config.toml
n_layer = 12
d_model = 256
n_head = 4
n_kv_head = 2
head_dim = 64
d_mlp = 704
vocab_size = 3606
activation = "swiglu"
norm = "layernorm"
norm_place = "pre"
norm_eps = 1e-05
positions = "rope"
rope_base = 10000.0
rope_fraction = 1.0
qk_norm = true
attn_scale = 0.125
bias = "none"
tie_embeddings = false
parallel_block = false
init = "orth"
init_std_qkv = 0.0427
init_std_o = 0.00871
init_std_up = 0.0427
init_std_down = 0.00525
init_out_by_depth = true
optimizer = "cautious_adamw"
lr = 0.00128
beta1 = 0.9
beta2 = 0.98
weight_decay = 0.21
lr_head = 0.00581
warmup_steps = 210
schedule = "wsd"
decay_fraction = 1.0
decay_shape = "linear"
final_lr_fraction = 0.1
batch_tokens = [16384, 32768, 65536, 131072]
seq_len = 1024
doc_mask = false
train_tokens = 162400000
steps = 3503
dataset = "wikipedia_en"
MLP neurons of a small language model. Each row is named by its layer, matrix (gate and up: input weights; down: output weights) and neuron, and shows model dimensions 128-223. Each number is 128 + 24 x the weight over its row's rms, rounded and kept within 0 to 255. A neuron's up and down rows have the sign that makes its largest values positive.
Before each neuron's rows, "fires on" lists the tokens most often at its 100 highest values on Wikipedia text that the model never trained on. A number after a token or word is its count.

fires on: "il" 18, "ation" 12, "ut" 11, "ations" 6, "el" 5, " country" 5
L3.gate163 [102 124 126 126 124 109 172 128 104 145 122 110 164 134 136 172  97 146 121 106 162 155 150  93  88 119 117 139 125 189 103  72  91 165 118 111  87 119 127 144 130 105 107 138 131 130 105 117  98 123 151 111 126 144 104 127 175 136 175 125 121 101 118 149 166 137  79 125 118 140 133 115 155 132 122 102 133 119 138 149 127  75 128 149 121 132 130 116 148 114 144 111 143 112  92 174]
L3.up163 [136 119 151 156 127 139 144 125 138 107 167 134 103 119  82 124 125  85 129 126 131 165 123 143 131 111 138 173 129 107 122 172  98 104 131 136 115 155 170 123 104  94 167 172 111 135 122 121 102 134 131 108 143 152 157 128 129  94 147 110  70 100 156 129 169 182 147  96 115 141  95 126 108 143 124 105 112 134 167 162  73 129  48 108 107 147 122 109 131 130 126 101 109 107  90 124]
L3.down163 [132 129  97 139  84 151 146 121 150 141 117 123 137  90  96 119 137 151 186 136 104 126 127 151 107  95 160 141 115 158 127 141 149 164 133 113  85 135 116  97 112 139 140 160 147 137 122 122 115 118 116 110  91 137 119 124 120 143 127 133 125 168 154  93 125 122 126 143 154 131  93  75 144 132 144 159  72 119 142 146 136 142  75 151 134 136  66 116 168 176 139 104 153 105 130 143]

fires on: "c" 19, "al" 18, "il" 15, "ic" 9, "ol" 6, "ak" 6
L2.gate61 [119 114 151 153 137 120 112 123 148 161  77 159 146 147 125 105 136 136 183 120 166 108 103 123 157 127  99 158 113  80  90 140 155 101 117 106 158 113 134 140 112 151 146  91 117 120  96 129  90 116 132  98 155 122 125 142 122 188 148  93 117 104 139 145 146 162 125 127 103 165 114 118 108 110  71 175 152  97 136 102 105 117  96 147 120 147 118 124 153 115 184 127 135  94 118 148]
L2.up61 [134 140 155 141 143  89 109 148 117 143 159 130 124 148 122 138 115 140 155 134 116 132 120 190 155 142 124 138 124 123 141 150 140 157 152 148 150 141 113 143  99 167 107 125 135 147 138 112 124 132  69 142 159 123 175 155 112 138 147 122 166 111 106 105 104 139 163 132 111 120 124 113  77 120 126 102 147 103 124 141 146 109 136  59  98 127 154 126 159 114  94  55 106 164 100 152]
L2.down61 [ 93 124 148 122 200 170 153  96  68  74 181 126 133 148 148 133 128 179 113 105 101 132 133 109 114 106 132  96 139 132 122 149 114 139 134 148 139 163 125 110 123 134 149 174 102 160 166  86 151 122 128 130 119 121 129 121 102 146 144 125 130  97 118 144 156 115 131  84 165 112 152 131 131  74 145 105 126 146 115 188 110 102 118 146 139 113 137 112  73 119 121  85 141 137 143 125]

fires on: " e" 25, "c" 9, "il" 7, " cer" 6, " Jer" 4
L2.gate241 [ 82 117 117 132 145 104 113 109 167  92 139 117 124  92  88 154 131 104 122  98 147 124 142  88 146 108 166 167 144 161 101 144  96 110 139 121 149 155 112 149 137 114 148 119 148 133 129 113 103 121 155 111 150  91 121 133 141 168 168 123 129 137 141 139 145 132 137 128 153 134 156 105 121 151  93 107 110 155  92  88 118 142 111 174 127 134  75 137 147 138 107 130 113 107  90 102]
L2.up241 [134  75 124 103 126 130 125 135 114 106 137 140 116 116 139 107 119 167 112 154 113  96 131  96 142 135 102 111 167 103 137 170 121 137 161 108 116 120 140 145 123 130  79 127 158 130 107 149 128 140 145 105 143 120 174 143 113 101 159 129 153 160 123 103 182 118 155 123 150 122 130 111 122 148  89 113 143 155 102 121 131 125  86 132 125 162 119 166 138 106 102 115 149 160 130 132]
L2.down241 [ 95 127 144 189 152 139 175 105  83 117 148 177 119  80 126  81 108 101 114 125 123 112 137  94 102 111 157  87 142 144 135 187 133 101 107 104 125 155 143 149 123 157 160 117 120 120 113 109 133  87 159 170 116 186 145 123 110 115 123 130 130 125 127 158 141  99 128 112 152 122 128 136 153 108 133 105 158 132  96 117 138 108 122 167 128 172 166 133  90 131  96 117 112 104 101 146]

fires on: "et" 24, "al" 15, "ar" 8, "e" 7, "ol" 7
L2.gate446 [125 125 123 141  97 181 160 127 156 146 121 134 119  95 174 120 141 130 129 193 144  90 154 133 127 128 159 130 163 124 127 129 150 101 125 111 132 108 140 103 181 159 183 133 117 209 119 118  97 166 111 112 170 132 146 154 121 161 178 109 148  89 183 117 147 143 116 151 125 127 125 140 143 129 106 157 108 143 111  99 121 123 139 131 119 131 105 136 133 149  85 148 122 143 133 143]
L2.up446 [112 154 132 121  58 124 136 126 141 119 141 119 152 163 159 127 142 121  81 138 154 146 183  80 128 154 143 112 133 141 126 156 141 109  81 176 112 107 142 159 106 169 134 116 150 148 121 165 111 119 125 121 101 145 131 147 127 142 118 116 111  76 145 131 103 130 119 164  84 103 111 130 136 161 113 143 134  95 145 151 102 110 102 159 115 102 108 103 150 110 156 110 128 108 112 116]
L2.down446 [145  95 121 103 121  86 151 136 145 135 142 164 125 109 177 118 155 117 100 134  93 137 129 126 106  73 135  71 158 150 151 155 137 145 122 121 142 135 116 154 146 137 101 117  95 147 144 107 165  98 124  97 148 134 107 133 148 123 141 134 106 140 110 131 134 130 148  85 119 188 135  84 141 118 151 102  80 150 109 149  95 123 151 130 123 161 116 150 133 136 137 156 102 155 133  95]

fires on: "am" 14, "r" 11, "or" 10, "in" 9, "I" 9
L5.gate555 [113 150 111 108 125 194 138 166 118 156 111 137 136  87 150 117  98 117 136 167 130 111 178 129 126 124 130  98 154 108 164 123 148 126 128 134 117 124 104 132 116 113  78 155 103 130 113 117 143 127 158  91 133 174 129  94 160 138  94 123 142  99 122 141 101 148 167 110 172 153 130 156 141 136 143  66 166 141 149 104 132 104 118 126 167 118 140 130 110 115 139 150 139 115 133 144]
L5.up555 [161 131 129 140 108 149 108 122 145 183 137 151 147 151 119 119 134 117 123 141 143 147 123  97  92 146 124  78 164 114 124 128 150 155 145 104 133 124 145 153  91 133  99 144 118 126 110 126 122 111 166 153 150 121 120 140 103  81 176  91 136 154 132 117 169 159 108 127 124 173 146 130 161 155 117 141 103  74 144 113 136 145 155 118 143 130 137 115 105 120 103 144 140 131 148 142]
L5.down555 [130 122 151 101 141 112 158 142 117 101 144 155 129 130 111 104 183  99 142 152  82 169 104 124 103 168  87 193 136 106 139 107 140 135 153 120 160 134 136  95 108 127 163 107 100  96 116 141  81 101 134 148 124 120  88 174 124 120 166 114 111 137 156 135 118 122 128 129 104 153 178 151 117  88 126 139  72 126 132 102 112 175 163 140 131 121 130 127 157 103 100 132 118 134 149 106]

fires on: "en" 14, "9" 11, "6" 10, "8" 9, "7" 7, "5" 7
L5.gate68 [124 139 120 114 120 115 138 127 124 103 163 105 118 147 132  92 157 111 130 171 172 118 148 107 141 103 145 145 136 145  82  99 119 139 129 139 150 131  95 124 150 139 123 117 123 112 101 136 121 108 111  97 167 156 137 113 111 104  87 174 100 139 102 133 103 125 164 148 159 158 112 115 110 115 152 158  68 125 123  87 116 107 162 140 166 129 114 111 136 144 147  76 119 123  84 180]
L5.up68 [141 130  86 108 186 103 145  82 127 183 120  99 101  97 120 132 103 112 140 112 133 103 135  96 121 142 115  96 109 124 105 101 146 121 135 139 154 139 155 142 159 163 121 144  80 117 112 163 139 114 119 121 106 124 135 172 147 113 162  90 119 131 128 143 153 150 160 111 104 130 121 115 116 152 169 133  97 192 104 100 142 174 145 132 149 116  98 134 159 124 136 102 150 140 173 123]
L5.down68 [106 107 102 104 108 105 135 125 159 113 122 137 159 146 129 144  91 141 166  94 110 113 139 157  96 140  96 112 120 126 159 117 173 161 170 154 162 144 127 146 135  79  88 147 190 140 153 145 152 136  96 115 101  92 155 149 132  88 167 113 121 100 140 120 123 179 178 138  78 149 151 130 126 120  91 155 148  95 127 132 119 143 107 157 104  92 132 138 127 106 126 175 150 137 145 118]

fires on: "–" 29, " born" 10, "th" 8, "rd" 7, "nd" 7
L5.gate125 [116 140 128 117 160 151 169 166 142 148 104 148 105 110 126 120 130 144 130 108 111 151 119 145 101  85 121 152  98 175 111 128 110 141 166 114 185  57 137 173  93 106  96  76 108 125 119 137 134 121 110 123 143 104 108 112 105 134 139 137 165 105 114 125 160 124 128 122 142 141 152  78 144 158 108 125 129 139 136 177 139 140  75 142 152  95 135 160 119 118 159 144 144 110  63 172]
L5.up125 [142 101 107 127 163 132 119 139 165 141 115 159  94 113 155 147 130 117 125  98 105 130 128 120 155 129 109 113  82 182 122  88 116 156 146 105 136 105 135 134 117 138 143 143  67 144 133 129 136 119 129 126 126 181 139 122  97 136 114 148 111 127 135 117 132 135 123 122 177 149 174 118 117 128 136 110 111 163 144 160 139 152 189 121 123 120 141 149  90 128 138 126 210 116 152 140]
L5.down125 [107 129 141 130 124 154 124 123 133 112 156 149 142 134 112 129 134 142 104 131  90 146 135 120 189 115 125 154 103 133 139 102 113 133 127 137  55 143 132  82  96 147 101 159  77 130 135 135 144 138 152 134  87 123  94 140 145 157 105 148  58 129 149 118  95 162 109 145 132 132 103 125  89 144 148 136 148 159 135 164 155 160 166 140 125 145 145 140 124 131 154 133 150 122 164  94]

fires on: "th" 27, " second" 10, " First" 9, "st" 9, "nd" 9, "h" 7
L6.gate92 [ 89 133 129 126 158 190 150 149 118 135 113 112 166 171 142 142 118 108 119 151 138 122 110 160 138 116 117 122 141 122 132 115 105 135 127 110 139  95 122 103 132 157 107 108  94 118 110  96 142 138 113 100 129 171 120 120 151 147 143 101  93 117 123 108 144 147 148 101 136 164 130 172 114 108  69  94 162 170 146 164 132 174  98 119 139 139 114 132 128 126 116 169 121 154 122  90]
L6.up92 [140 131 109 103 137 174 112 123 143 104  97 112 135 146 149 140 181 116 174 163 152 156 132 143 199 143 109 133 114 132 123 119 152 115 119 165 118  92 110 107 143 149 119 169 125 134 104 140 132 120 141 148 156 144 150 145 148  84 107 138 147 113  92  97  94 136 152 133 141 153  99 113 116  58 107 100 121 134 134 134 145 165 145 129 125 157 104 136 102 115 131  93 154 144 154 108]
L6.down92 [204 110 107 120 116 168 146 124 180 113 136 133 177 115 150 157 127 161 109 185 117 116 153 142 155 108 125 115  49 127 120  97 116 111 143 160  99  76 133  83 123 165 127 111  96 122 132 157 138 130 148 122 108 115  78 145 151 116 164 136 151 123 117  83 122 117 155 148  92 131 117 104 137 132 132 126 166 150 140 148 146 134 105 121 143 146 120  94 122 121  88 126 131 105 120 111]

fires on: "il" 15, "el" 13, "or" 12, " " 9, "um" 7, "ed" 6
L4.gate97 [115  93 102 122 143 131 113 153 148 121 147 119 177  99 165 103 157 166 131 106 100 160 147 109  58 133 143 147 153 153 128  82 106 101 145 102  76 143 120 125 107  90 104 126 100 120 138 113 124 105 178 111 207 140 124 126 112 151 117 131 111 148 124 110 145 121 116 136 106 141 118 110 146 120  99 124 155 155 178 155 131 107  65 147 155 138 114 150 153  98  80 149 154 124  70 130]
L4.up97 [141 159 132  64 173 111 129 119 168 118 121 138 140 107 126 173 141 104  99 120 131 146 125 157 107  78 130 141 176 198  73 104  92 130 147 158 136 103 116 116 132 141 148 100 102  99 159 156 153 126 174 134 140 208 128 118 121 160 110 153 130 127 118 132 129 168 124 125  81 159  90 149 129 112 121 147 132 140 180 152  91 121 106 124 132 110 105  86 143 142 135 136 118 131 114 118]
L4.down97 [160 133 101 159  96  95 119 131 110 128 128 148 131 164 125  93 148 136 124 112 153  89  98 126 126 133 107 141  88 119 117 145 172 137 114 142 122 128 108 147 141 143  95 149 118 127 164 123 110 132 108 126  63 118 135  86 118 126 133 139 150 133 132 137 148 133 114 106 103 146 115 131 122 119 123 102 110  97 164 152 130 128 130 118 126 155 118 101 124  97 141 127 118 116 114  97]

fires on: "al" 27, "ak" 10, "ast" 10, "ir" 8, "igh" 8, "id" 8
L2.gate323 [100 142 154 108 114 109 135 151 140 142  85 187 143 123 130 111 145 118 153 158 146 151 125 107 120 103 152 119 107 145 153 115 132 142 142  87 145  94 162 134  84 108 125 112 144  96 121 111  90 144  91 136 159 193 138 115 141 167 120 126 126 122 137 119 150 162  83 138  96 151  94 130 125 123 177 154 143 149 120 132 138  89  52 128  97 132 142 125  98 107 123 101 123 148  96 142]
L2.up323 [156 124 154 142 106 121 160 170 119 151 121 113  77 141 100 143 146 155 155  93 146 132 117  84 182  99  80 143 145 117 134 107 143  91 126 164 153 139 143 131 114 114 120 125 154 151 134 122 150 129  86 181 105 122 134 149 119 108 138 164 137 136 101 148 116 130 117 134 155 157 161 135 107 133 116 119 145 134  87 186 168 118 120 127 142 116  83 128 140 129  92 111 113 121 125 122]
L2.down323 [120 119 141 158 146 139  67  98  71 109 121 128 133 131 148  95 124 120 154  89 160 107 131 138 161 105 126 105 119 141  91 155 102 142 108  88 144 105 136 147 128 113  91 156 159 128  93  95 102  52 123 111  96 107  95 169  94 111 142 138 135 138 108 117 132 125 110 129 146 174 132 127 164 105 105 120 143 110 150  99  61  93 143 121 143  88 153 116 135 139 135 148 108 113  97 147]